From a checkpoint of a small transformer trained on Wikipedia.
Architecture: LayerNorm before each block, tied embeddings.
Training: a variant of Adam for these matrices, 863M tokens.
MLP neurons of a small language model. Each row is named by its layer, matrix (up: input weights) and neuron, and shows model dimensions 48-143. Each number is 200 + 40 x the weight over its row's rms, rounded and kept within 0 to 999.
After each neuron's rows, "fires after" lists the tokens most often just before its 100 highest values on Wikipedia text that the model never trained on.

L6.up104,242,202,182,268,190,195,209,174,167,223,238,222,235,220,155,198,181,147,222,167,167,146,255,220,223,204,124,205,218,115,184,226,275,148,181,222,227,58,187,152,153,137,184,202,181,153,195,217,210,182,231,156,207,190,211,165,138,244,203,256,220,220,164,219,188,143,213,193,186,231,216,233,177,196,217,182,303,153,227,232,216,157,169,274,239,179,225,168,147,169,192,246,188,215,215,242
fires after: " the", ",", " was", " and"

L8.up852,253,224,197,307,212,190,109,220,187,146,286,145,118,190,204,140,209,204,186,188,150,279,196,206,178,103,181,222,233,122,133,197,217,229,172,234,175,229,129,201,208,209,210,144,176,219,257,165,152,235,213,227,218,167,218,275,197,188,130,159,215,180,189,229,214,198,159,212,163,232,157,184,161,205,261,179,208,159,178,203,226,243,189,212,237,207,271,152,200,191,209,269,192,185,191,177
fires after: "'", " int", " My", " Anti"

L6.up177,187,233,196,193,264,212,187,216,142,231,168,184,97,151,271,199,265,218,206,136,144,232,141,268,181,191,198,188,203,156,206,224,156,205,171,194,243,206,216,260,255,202,221,293,180,248,205,203,198,231,215,177,191,177,104,197,196,264,207,255,171,182,282,180,209,196,232,157,228,265,294,122,185,186,238,179,177,222,251,245,136,198,204,202,205,237,136,215,256,224,256,141,190,162,249,112
fires after: " is", ",", " (", " as", " are", " was"

L8.up59,173,263,195,230,200,209,139,257,127,206,162,196,213,200,185,177,235,209,146,191,152,234,228,227,218,253,112,193,204,166,249,213,286,150,197,322,244,182,212,243,225,157,181,234,146,151,167,243,117,211,188,168,167,174,260,243,218,197,167,193,168,155,234,210,216,160,133,266,192,210,237,152,230,204,207,145,210,145,203,215,126,170,150,226,247,232,166,142,221,299,220,226,183,161,263,99
fires after: " is", " are", " has", "Des", " have", " was"

L11.up495,147,282,115,228,278,246,214,202,143,214,146,273,220,225,209,187,186,143,119,208,116,225,147,93,202,197,198,175,233,196,190,216,177,213,225,180,253,162,241,216,219,85,278,192,217,202,210,167,166,218,236,197,209,187,189,259,244,170,228,226,179,223,191,198,230,246,202,185,194,206,263,173,260,225,232,158,246,166,156,225,208,138,184,174,289,228,208,266,222,287,225,202,222,134,231,214
fires after: "."

L2.up252,191,136,159,291,136,154,184,255,186,118,179,266,147,174,168,183,164,208,260,245,148,248,199,189,188,125,220,171,158,208,200,183,241,186,193,197,259,245,154,229,199,202,221,297,197,195,272,156,225,250,286,230,188,172,206,212,162,217,185,228,172,145,285,195,101,177,189,155,190,188,272,206,214,184,180,203,254,261,247,166,194,176,195,165,223,222,190,236,183,191,140,176,251,216,206,162
fires after: " (", " \"", " son", "\n\n"

L7.up490,170,209,230,191,153,184,180,209,182,292,194,129,118,169,232,179,219,67,129,203,139,317,162,289,198,195,229,184,237,158,211,230,203,245,215,215,161,234,249,191,211,224,223,214,262,229,222,226,179,196,235,235,188,186,199,272,190,252,230,206,200,189,230,212,196,171,191,144,172,218,213,153,190,199,216,199,197,129,192,208,182,232,291,243,211,135,257,200,127,276,213,201,286,158,200,186
fires after: " was", " is", " are", " had", " not", " were"

L6.up847,149,209,188,233,168,188,169,251,195,183,182,212,240,229,139,223,265,236,147,187,163,183,171,81,201,166,119,245,225,219,145,183,207,240,183,162,212,177,282,290,266,132,254,126,205,248,142,160,231,241,189,156,186,184,204,250,236,167,233,180,174,269,212,206,164,218,156,190,176,156,196,153,144,242,214,159,210,279,247,245,266,166,229,256,223,212,236,99,202,286,189,148,217,106,222,213
fires after: " the", " his", "s", " His", " a"

L4.up312,191,229,234,238,220,308,173,205,224,156,246,249,256,238,262,204,231,272,139,231,181,185,199,139,150,238,153,224,233,173,259,206,200,177,237,282,284,226,197,244,232,156,224,228,177,203,186,163,202,163,133,214,174,128,178,230,227,198,245,210,159,173,188,157,144,208,129,192,180,164,176,164,242,211,210,189,190,227,229,183,181,157,150,204,220,212,257,188,169,245,181,145,224,163,196,212
fires after: ".", ")"

L2.up821,184,227,274,235,243,215,141,207,179,230,283,179,190,197,189,248,204,197,165,227,215,184,131,265,104,169,196,184,153,179,194,225,293,240,172,258,111,182,206,254,192,201,234,219,155,194,202,234,223,176,253,184,235,217,199,201,128,246,272,257,174,135,198,253,166,145,214,159,194,235,207,195,207,234,219,246,217,256,206,195,221,243,177,187,133,189,219,280,219,201,248,207,193,204,175,143
fires after: " |", "|"

L10.up712,227,197,199,207,269,217,124,183,192,222,174,246,191,198,103,195,231,240,168,197,227,188,111,271,152,204,165,136,247,164,228,191,167,253,202,229,261,169,264,217,156,174,170,149,179,155,253,230,240,196,226,299,168,183,228,205,188,207,162,153,144,170,289,151,206,218,251,232,226,262,203,178,254,279,213,196,197,120,251,144,188,115,143,249,196,197,172,225,167,239,202,262,187,153,207,131
fires after: " the", "|", " |", " un", " ter", " an"

L8.up328,279,150,190,145,168,183,136,205,178,165,190,168,186,215,170,188,184,135,187,241,83,172,242,184,160,170,201,173,217,133,171,127,168,215,228,274,185,193,177,232,199,208,188,142,169,215,217,176,224,189,184,184,147,219,225,202,245,262,203,182,151,285,256,201,318,208,214,275,236,205,208,218,236,200,199,263,231,192,186,225,105,157,227,249,208,256,230,224,245,223,232,229,248,216,136,195
fires after: " 0", " —", " |", " 1", "  ", " 6"

L10.up665,211,207,149,124,289,235,167,221,212,211,199,213,230,212,204,200,238,275,215,174,260,255,169,195,161,193,212,171,267,127,158,149,192,265,253,252,121,172,212,267,202,243,177,210,195,128,212,189,240,241,260,259,123,156,201,209,140,218,141,253,105,169,167,212,217,243,196,193,130,203,190,221,244,175,241,166,235,173,147,225,216,221,199,215,227,164,250,200,160,249,166,173,242,186,212,121
fires after: " was", " |", " is", " are", "'"

L10.up736,171,280,222,240,181,107,121,226,198,145,156,227,248,222,145,196,274,232,207,302,168,226,239,204,175,211,200,237,215,195,242,215,237,202,221,187,195,184,197,214,194,179,218,166,187,190,179,183,182,197,233,155,168,184,155,157,247,231,238,200,155,177,206,276,259,214,193,119,203,213,211,199,209,251,242,190,297,154,95,241,220,150,216,150,167,177,95,264,129,233,217,235,259,223,295,213
fires after: " in", " In", " to", "In", " on", " from"

L3.up844,235,247,121,211,174,148,193,245,206,208,186,226,206,219,209,216,277,135,174,158,244,201,120,239,138,227,199,206,233,189,183,253,156,199,256,166,187,184,215,258,237,194,230,117,150,167,147,162,172,247,231,245,169,236,179,178,148,236,262,218,150,189,220,325,157,189,150,223,194,187,197,173,162,209,184,224,197,179,183,163,194,158,199,225,203,210,122,163,165,227,200,214,157,163,240,184
fires after: " on", " in", " of", " May", " from"

L11.up440,197,252,156,156,217,267,188,183,253,216,178,206,267,233,136,153,184,208,150,89,174,259,211,211,236,177,207,215,287,219,165,211,248,175,195,131,171,218,248,158,192,258,186,189,226,204,211,194,200,220,192,258,111,166,134,203,202,244,166,242,168,201,185,210,159,130,189,302,130,255,208,197,149,228,167,181,186,161,200,229,251,168,177,214,248,218,249,147,251,265,232,207,156,132,197,255
fires after: " |", ";", " was", "'"

L7.up564,152,295,174,215,273,213,186,206,201,197,176,208,195,242,224,177,265,167,196,136,194,190,220,249,138,210,187,288,283,188,156,180,188,250,201,205,160,127,263,220,197,253,172,186,220,162,242,221,219,139,230,182,175,157,207,285,171,171,139,187,214,128,199,257,123,84,171,173,190,186,158,153,127,179,209,157,180,237,271,182,265,174,137,176,173,170,237,167,256,216,294,242,202,175,271,193
fires after: " (", " |", " in", ":"

L5.up572,272,224,223,161,150,170,223,118,157,128,111,189,190,144,236,202,160,279,129,295,199,220,199,231,193,196,238,314,193,243,164,157,230,220,193,212,262,206,229,240,219,218,207,190,191,134,173,208,186,226,270,187,191,164,267,195,227,222,162,259,156,161,149,213,196,256,192,199,222,290,159,192,161,218,227,226,235,182,180,190,157,222,157,148,194,181,221,215,189,251,187,185,230,144,170,114
fires after: " U", " St", " W", " F"

L3.up881,200,208,233,159,154,221,241,180,204,131,141,271,197,126,223,193,184,172,203,265,204,203,164,188,183,239,220,252,203,207,260,175,183,181,216,182,148,215,149,151,250,192,174,208,108,189,146,233,224,286,205,186,226,205,180,226,172,234,202,208,197,221,142,141,244,204,179,191,155,225,198,198,98,179,264,147,272,231,200,113,186,252,240,280,181,184,224,164,173,225,176,222,193,188,215,248
fires after: ".", "–", "-"

L6.up702,273,240,213,231,225,266,113,243,211,202,178,206,159,239,216,158,266,261,182,166,217,160,235,138,223,231,142,236,149,242,171,170,215,291,224,213,197,205,233,221,167,183,263,212,201,190,183,228,166,160,217,184,207,160,201,169,182,208,204,228,153,108,192,179,175,149,188,218,241,204,228,197,208,224,246,196,280,110,282,237,142,169,189,204,248,224,212,144,163,194,222,223,147,177,260,117
fires after: " is", " =", " a", " an", " was", "\n\n"

L5.up443,166,188,242,149,111,269,229,224,174,211,222,160,148,172,231,183,209,220,159,171,165,229,231,186,199,187,177,217,209,262,170,260,216,218,223,286,302,312,194,232,218,212,167,145,242,175,188,177,226,220,214,198,212,228,184,166,214,310,146,196,170,174,199,183,224,149,209,187,181,279,142,228,143,196,233,115,252,132,149,196,186,252,231,192,238,184,190,188,170,248,158,188,228,262,172,176
fires after: "=", "\n\n", "\n", " \"", "."

L7.up88,208,244,254,126,159,262,146,218,197,224,225,171,176,176,163,180,203,172,157,187,135,275,171,203,217,213,132,231,175,191,128,80,165,212,154,186,268,196,267,232,227,189,242,187,186,276,196,217,159,159,185,188,164,183,180,275,196,144,244,190,177,190,249,213,192,171,206,152,166,256,195,161,229,224,235,223,209,133,196,211,183,120,145,226,167,269,165,160,189,184,207,132,224,184,288,188
fires after: " |", "s", " (", " parts", " years", "M"

L11.up1,188,180,224,220,160,170,252,289,228,158,143,203,169,180,161,172,281,159,196,246,194,172,115,228,133,186,204,195,234,230,217,253,166,240,254,276,235,145,189,170,253,149,238,201,213,196,232,214,169,180,184,203,201,158,111,223,234,213,246,187,104,149,203,199,121,206,223,242,253,101,243,127,249,211,282,149,239,214,197,132,211,186,146,230,173,214,213,215,191,279,227,217,221,184,253,173
fires after: ".", " di"

L8.up452,140,180,177,174,197,252,239,221,160,174,147,141,163,147,219,174,175,136,189,197,180,148,107,192,212,262,195,213,199,236,187,212,236,208,194,146,216,161,187,209,282,210,172,208,177,171,244,219,223,281,189,222,232,246,262,230,197,183,169,227,150,143,189,227,157,178,172,206,212,250,230,224,140,227,277,137,244,221,173,132,161,221,258,220,194,177,167,248,206,290,224,198,268,244,222,103
fires after: "R", " R", " kn", " Kn", " s"

L10.up21,194,224,165,164,232,221,215,206,175,227,120,162,159,231,193,184,281,156,207,182,264,170,155,225,176,189,251,243,268,213,190,195,201,282,175,149,223,246,186,173,220,178,185,204,243,179,286,237,141,147,232,198,174,134,176,223,135,248,192,162,156,181,175,187,253,201,103,175,212,242,123,191,188,229,210,133,225,183,189,257,111,250,156,178,181,174,246,226,187,272,208,241,219,184,172,125
fires after: " |", " (", ";", "|", "."

L6.up86,269,227,162,258,186,290,184,264,179,159,225,223,108,155,232,155,214,282,254,172,227,269,97,220,227,249,230,187,228,184,223,207,202,159,232,267,230,145,232,186,170,265,217,247,186,136,283,166,208,236,165,179,144,202,227,215,160,187,178,219,151,137,233,189,183,222,206,241,226,127,193,172,206,248,228,203,238,212,275,173,172,207,250,221,164,197,230,214,241,244,198,204,274,146,166,163
fires after: "\n", " (", "\n\n", " A", "-"

L10.up733,251,205,232,244,264,229,252,169,239,154,144,180,178,201,193,183,258,219,220,164,185,214,173,202,243,189,207,117,145,119,181,273,201,199,247,165,192,188,160,240,117,206,225,200,182,218,241,216,192,282,252,248,173,264,101,127,201,290,151,174,158,145,168,284,216,206,229,207,238,209,199,207,225,248,208,123,215,172,255,84,151,216,154,227,275,165,169,176,132,258,183,199,213,241,228,194
fires after: ",", " 6"

L4.up714,253,169,211,186,200,117,171,191,192,159,147,167,182,195,197,196,151,66,223,155,220,213,230,292,210,165,242,243,170,183,191,178,179,225,226,133,121,176,144,176,146,246,191,167,132,165,222,251,213,238,248,218,236,244,265,225,126,207,162,256,198,232,145,306,296,205,231,179,248,163,208,233,182,208,223,243,239,202,135,191,216,231,234,234,119,158,160,190,232,189,259,277,211,246,249,161
fires after: " |", "|"

L7.up599,200,203,249,104,202,150,183,191,152,244,181,204,213,189,216,212,224,191,187,210,168,219,212,254,172,222,196,226,238,112,213,173,284,229,182,234,238,261,193,239,189,187,215,144,194,171,231,156,145,198,251,172,175,161,162,256,151,160,198,224,136,235,192,180,236,145,248,198,201,239,230,240,225,224,157,134,148,170,105,222,186,68,244,208,174,161,213,294,104,201,253,185,232,260,178,245
fires after: " and", " to", " the", " as"

L8.up476,202,140,281,170,233,177,138,217,156,213,119,136,125,177,239,181,164,178,211,217,182,255,164,210,256,228,151,204,247,153,222,175,153,193,200,339,208,284,234,218,229,165,185,207,188,251,279,175,147,214,222,126,196,137,186,214,196,267,249,166,215,267,188,177,136,175,190,226,211,175,203,144,215,207,223,298,248,200,197,195,106,154,244,236,294,284,214,254,254,175,239,173,271,172,216,207
fires after: " is", " a", " one", " very", " are", " become"

L2.up738,160,189,233,252,217,222,211,137,175,199,210,197,229,251,160,197,228,205,170,141,222,266,244,215,164,219,221,202,207,275,112,234,244,213,120,201,157,194,175,232,198,202,227,266,166,260,205,195,214,196,208,125,101,210,239,151,97,169,211,172,167,140,227,240,161,188,151,158,85,191,282,230,132,234,201,160,175,200,184,196,183,195,146,180,255,180,167,182,170,162,235,214,166,157,194,170
fires after: "–", "\n\n", "19", " (", " the", "\n"

L8.up45,191,206,286,228,232,188,184,207,114,187,237,336,247,219,215,192,246,162,178,229,170,151,180,124,144,179,154,251,227,138,207,201,206,186,156,174,152,179,175,212,177,183,201,264,192,203,191,252,218,272,200,212,209,253,129,242,197,174,211,230,203,233,289,170,262,212,184,205,239,152,226,145,162,186,195,182,239,227,229,191,213,149,196,138,237,206,262,177,236,213,192,152,197,186,133,190
fires after: " the", " in", " In", "In", " contract", " his"

L3.up364,233,237,208,210,205,242,215,206,215,251,220,229,214,236,132,164,269,181,240,167,238,221,166,256,200,211,269,239,225,258,200,174,195,142,214,176,190,186,222,222,219,188,207,263,232,202,224,200,178,160,140,224,153,207,257,200,206,233,171,196,171,224,169,255,157,170,136,200,181,172,222,238,218,188,201,201,173,146,171,298,147,195,268,161,272,219,248,94,188,243,193,184,168,157,188,119
fires after: ";", " (", " |"

L7.up204,230,200,220,101,133,188,105,256,159,228,208,142,187,184,208,199,218,187,126,228,222,240,150,228,198,146,213,260,184,98,259,144,229,254,229,207,273,181,186,278,172,198,255,261,130,216,202,181,153,169,211,153,181,224,191,171,183,197,176,200,170,210,225,214,229,211,199,208,161,220,246,203,258,210,205,199,189,110,167,137,183,238,230,163,277,203,231,229,200,269,208,187,205,224,107,207
fires after: " a", " the", " and", " e"

L8.up317,208,269,168,209,208,264,213,226,198,201,183,236,217,212,145,161,213,248,176,145,226,243,146,230,219,254,223,241,170,172,209,208,284,231,199,212,236,166,132,183,208,292,182,141,170,204,210,191,139,235,272,252,261,209,217,264,184,237,161,224,143,126,165,278,237,222,172,134,226,73,136,188,159,162,197,171,199,196,185,98,185,162,177,194,228,246,150,215,242,230,213,187,251,251,174,245
fires after: ".", ",", "\n\n"

L7.up871,214,213,177,66,231,187,220,211,208,215,188,280,174,198,239,195,212,205,125,187,194,196,170,147,148,199,204,230,247,182,221,249,241,191,181,277,197,207,228,165,209,212,229,132,285,152,191,225,124,146,228,216,205,256,174,255,219,176,301,285,208,202,215,128,245,191,185,180,253,216,235,194,226,212,235,169,195,211,144,141,114,134,209,231,267,264,259,168,240,187,224,187,193,171,181,249
fires after: ".", " 184", "18", " 175", " 180", " 185"

L11.up574,202,214,128,152,237,164,216,241,199,189,218,198,150,184,198,207,219,134,136,197,214,248,219,267,167,189,230,237,209,202,206,151,238,139,202,216,244,191,244,272,210,210,199,202,224,176,186,239,170,182,295,179,136,221,158,217,269,206,241,179,151,202,219,201,235,205,151,247,203,233,224,150,176,183,228,231,187,208,217,203,213,209,184,179,250,155,227,248,240,279,142,133,219,124,214,151
fires after: " |", ";", ","

L6.up859,242,155,128,198,186,279,177,239,188,240,236,198,238,194,196,182,196,236,230,185,195,221,257,199,185,286,240,216,226,287,293,261,135,201,231,226,163,263,227,198,235,196,183,161,268,189,217,216,93,198,163,199,209,168,235,158,288,237,125,198,155,173,266,169,188,253,166,184,128,167,275,195,243,258,200,113,192,216,170,132,186,239,248,152,222,233,190,181,214,176,239,222,243,200,181,233
fires after: ".", "\n\n", " time", " One", "=", " \""

L6.up136,177,166,189,100,201,239,206,276,195,203,212,226,219,196,223,213,192,230,163,150,161,217,163,175,231,221,189,181,261,207,205,172,198,231,162,200,187,146,270,172,203,184,245,279,170,167,270,177,139,179,229,260,172,170,258,251,206,280,216,209,156,121,204,220,164,205,181,250,132,257,231,192,197,238,201,213,231,196,143,178,233,168,197,184,162,274,208,174,196,241,226,136,245,194,186,168
fires after: " —", ".", " (", " 0", "0"

L6.up567,295,242,141,230,167,139,141,191,111,227,286,198,244,186,177,169,230,192,135,232,157,266,209,266,232,142,147,216,263,138,159,189,195,180,188,205,280,245,207,187,169,266,213,241,165,218,207,181,159,209,185,126,160,207,166,237,184,257,152,206,163,160,189,213,144,155,178,201,131,261,189,206,167,193,212,219,212,148,105,211,187,207,231,190,253,162,133,234,189,156,233,249,246,200,152,161
fires after: "'", " and"

L8.up716,193,234,211,239,182,307,198,284,167,259,198,258,218,225,169,184,252,234,189,234,197,143,179,169,259,199,143,222,195,184,194,144,251,277,191,225,225,242,234,231,205,177,231,247,175,145,235,228,253,199,287,218,171,236,162,200,158,216,216,225,181,225,146,240,261,131,161,165,162,220,279,193,135,162,215,100,210,169,210,203,152,170,233,176,278,197,206,126,125,189,197,173,233,241,221,182
fires after: " was", ")", " were", " are", " have", " ("

L8.up763,215,210,121,189,249,230,201,110,227,230,151,178,177,242,154,189,206,222,109,168,156,218,224,211,196,215,200,154,195,299,183,192,146,259,212,303,210,179,225,261,264,200,198,157,259,276,252,202,185,181,219,184,198,207,231,221,207,168,227,237,164,197,183,249,179,203,243,148,170,200,224,157,184,149,192,238,163,169,174,257,231,168,158,289,193,244,150,214,252,161,222,147,195,154,236,243
fires after: " |", ".", "|", ")"

L7.up823,188,172,226,222,187,163,165,206,170,100,160,249,168,150,222,212,263,145,254,224,190,213,247,212,167,201,207,166,146,177,126,235,127,202,237,264,219,209,221,293,210,171,204,187,173,219,190,161,148,255,247,147,223,133,187,175,160,224,107,259,241,209,226,218,244,229,236,209,224,118,165,234,240,196,222,242,236,190,184,234,177,199,183,233,224,177,210,186,167,213,250,209,197,205,134,217
fires after: " the", " a"

L11.up545,247,248,186,189,229,90,241,215,246,237,190,178,159,155,193,216,240,202,194,281,170,178,200,219,226,198,194,262,242,216,165,217,219,175,175,217,247,198,185,257,237,160,207,124,152,206,218,99,202,186,225,212,145,212,186,249,183,155,253,277,173,222,250,203,185,182,211,196,172,260,219,206,190,228,210,199,209,206,199,168,193,213,193,128,233,231,172,223,233,196,229,201,195,194,233,115
fires after: " to", " U", " not"

L3.up574,186,193,210,244,199,228,202,226,201,217,155,153,155,194,193,139,139,213,180,180,168,194,250,250,217,272,202,218,258,167,162,153,148,200,278,211,194,187,197,250,219,278,259,189,146,182,189,223,138,192,187,268,174,182,196,188,183,190,145,174,211,165,193,282,196,159,260,222,234,209,236,290,244,187,200,210,195,170,229,292,179,232,252,224,230,219,237,162,158,225,224,149,233,222,127,217
fires after: " the", " a", " this", " first", " \""

L8.up199,181,273,180,243,164,241,120,199,157,181,171,155,202,200,173,211,306,200,150,237,136,228,192,240,235,215,156,235,254,143,135,211,209,267,209,282,242,173,173,222,186,180,182,220,211,161,213,179,99,155,217,227,138,213,252,221,288,205,190,189,157,197,221,193,177,195,214,153,171,218,162,159,201,234,201,186,235,94,129,192,162,202,125,220,209,190,140,168,134,191,223,204,295,153,262,203
fires after: "=", "'", " was"

L2.up890,132,166,135,183,149,198,186,253,275,218,220,246,233,196,253,191,234,194,226,210,224,230,233,178,209,201,188,190,216,181,189,184,289,162,226,190,228,181,227,160,222,204,259,278,141,184,143,202,194,254,239,205,161,166,198,169,117,251,236,225,217,165,227,137,209,148,184,206,181,173,312,171,206,189,192,205,209,207,179,292,182,161,208,157,202,221,225,134,202,158,194,205,254,212,165,176
fires after: " (", " \"", "\n\n", "-", "="

L10.up295,264,154,230,258,160,180,211,227,199,172,204,225,135,161,199,170,163,222,245,230,154,207,227,204,215,180,191,185,226,177,166,152,182,199,247,221,235,248,193,269,248,163,257,130,137,252,193,172,174,247,238,204,146,143,211,199,203,233,162,201,213,225,217,226,255,222,138,126,142,189,213,209,235,324,203,221,215,216,220,133,207,268,215,205,265,202,186,191,165,290,146,200,243,182,221,182
fires after: "\n", " 6", " 2", " 1"

L6.up202,205,223,250,199,171,206,190,200,188,193,120,245,167,212,260,175,189,178,230,179,117,270,199,269,244,223,168,212,257,139,184,190,100,235,248,243,121,153,194,219,178,181,205,113,191,192,264,234,182,185,232,225,99,214,138,217,195,243,163,248,191,125,240,246,167,222,211,177,224,263,169,167,227,194,177,246,221,191,260,199,233,257,225,235,230,189,241,166,232,210,173,157,245,190,265,153
fires after: " (", " were", " was", " a", "'", " are"

L8.up485,211,277,167,174,209,195,225,147,141,240,193,207,248,217,133,150,194,242,189,245,120,215,244,134,270,166,169,208,243,158,235,178,171,196,199,203,222,188,245,222,210,159,188,244,201,225,191,122,216,190,203,263,76,168,181,174,254,205,211,187,143,223,218,192,170,180,253,162,225,200,208,131,173,170,196,229,207,161,220,234,198,183,139,281,204,211,218,250,256,272,187,138,229,170,219,200
fires after: " |", "\n\n", "|", ")"

L10.up87,188,202,209,221,197,153,195,200,210,186,241,210,179,113,194,225,209,204,207,168,156,170,171,260,199,258,215,171,176,186,168,199,201,192,259,188,191,258,225,161,242,194,153,200,128,181,237,194,199,222,235,216,258,243,221,169,222,183,274,233,156,163,270,206,237,194,215,232,170,241,203,187,134,271,213,196,216,151,227,95,184,237,231,208,279,204,170,193,114,236,179,220,241,208,214,190
fires after: ",", " R", " p", " D", " L", " 5"

L7.up128,134,233,202,181,183,278,232,160,232,189,195,193,168,177,138,221,174,118,177,201,207,141,174,215,155,200,213,258,225,192,248,148,230,202,154,260,325,291,189,201,224,217,206,253,202,221,234,249,200,282,190,161,196,196,169,246,216,150,194,187,209,121,164,150,212,240,199,176,208,245,188,154,173,189,248,182,257,128,270,199,202,232,205,240,178,203,212,252,169,169,198,120,118,238,241,171
fires after: "-", " ("

L2.up287,280,268,139,204,125,206,165,168,180,171,237,192,203,220,123,218,188,86,186,141,194,183,230,160,176,165,218,195,203,204,186,229,217,221,153,207,188,184,188,184,131,256,192,238,137,255,119,192,208,190,261,141,102,167,259,252,219,205,180,197,168,217,181,313,192,219,194,196,80,214,146,231,213,198,226,185,265,107,214,239,203,186,209,256,257,156,129,132,208,133,188,248,180,172,194,186
fires after: " |", " Challenge"

L11.up199,205,230,126,199,228,134,272,178,148,181,204,259,163,200,200,183,233,242,154,190,205,198,245,234,169,164,235,209,217,222,178,221,154,208,166,196,150,216,196,173,256,216,208,181,134,205,211,164,239,219,169,201,224,150,196,215,202,187,219,228,126,109,234,227,305,127,122,196,185,255,227,217,183,164,224,169,185,228,171,206,204,245,318,234,221,139,203,231,235,249,187,180,201,194,230,200
fires after: " |", "|", "m"

L5.up573,166,186,195,202,105,220,152,180,256,164,219,130,118,134,200,172,224,220,222,121,180,274,262,226,192,236,230,236,183,234,188,204,208,156,225,187,231,209,145,198,186,249,239,265,186,140,218,219,239,219,141,272,232,211,268,210,242,271,237,171,151,213,261,192,142,218,184,212,193,250,256,250,233,238,231,140,288,249,209,186,192,202,177,147,250,229,171,258,178,303,160,180,232,108,235,142
fires after: " (", "\n", "\n\n", "[", " \""

L8.up821,209,172,162,151,195,215,209,205,185,196,152,174,266,182,164,203,170,180,97,147,164,164,128,183,150,168,167,182,195,217,137,197,190,239,225,208,243,239,215,214,273,175,160,198,209,202,238,227,216,216,218,210,144,249,186,200,211,214,207,298,208,271,227,214,244,191,198,185,155,225,306,203,171,183,225,233,190,169,199,225,158,208,172,185,227,225,189,206,171,197,322,276,233,208,145,181
fires after: " to", " would", " help", " can", "rib"

L8.up14,170,220,109,198,234,252,188,243,199,201,200,213,226,184,207,211,245,185,182,190,196,226,195,192,190,184,180,205,234,183,224,232,260,163,231,272,210,209,206,221,164,137,175,202,110,274,216,203,144,184,238,194,188,160,211,138,168,224,136,192,146,176,276,224,168,185,251,159,239,288,195,196,234,198,213,292,263,145,131,248,108,181,206,218,137,141,167,201,110,181,191,260,273,181,234,193
fires after: ",", " as", " was", " and", " became", " Missouri"

L11.up745,204,215,200,236,229,199,169,236,235,210,172,208,181,223,181,183,216,179,137,245,168,242,177,179,229,176,215,166,176,201,230,166,197,165,256,222,210,143,263,288,177,97,189,225,238,128,196,236,141,170,245,180,159,212,159,218,173,211,223,206,216,177,231,196,230,215,129,212,238,208,193,191,174,259,197,180,282,132,158,154,156,149,227,196,308,180,124,163,170,192,198,238,260,179,281,218
fires after: "\n", ",", " (", " was", " were"

L8.up486,188,246,202,256,310,192,151,178,236,145,162,209,262,203,258,185,258,229,200,157,278,259,113,228,230,246,162,127,186,203,260,246,192,251,203,227,200,196,198,172,208,237,242,218,159,196,190,220,176,257,211,224,216,180,110,225,124,228,187,285,166,193,250,285,145,232,178,191,264,178,198,151,168,172,218,283,188,177,254,212,143,178,231,185,183,166,252,237,233,205,210,221,186,87,185,182
fires after: ".", " |", "|", ")"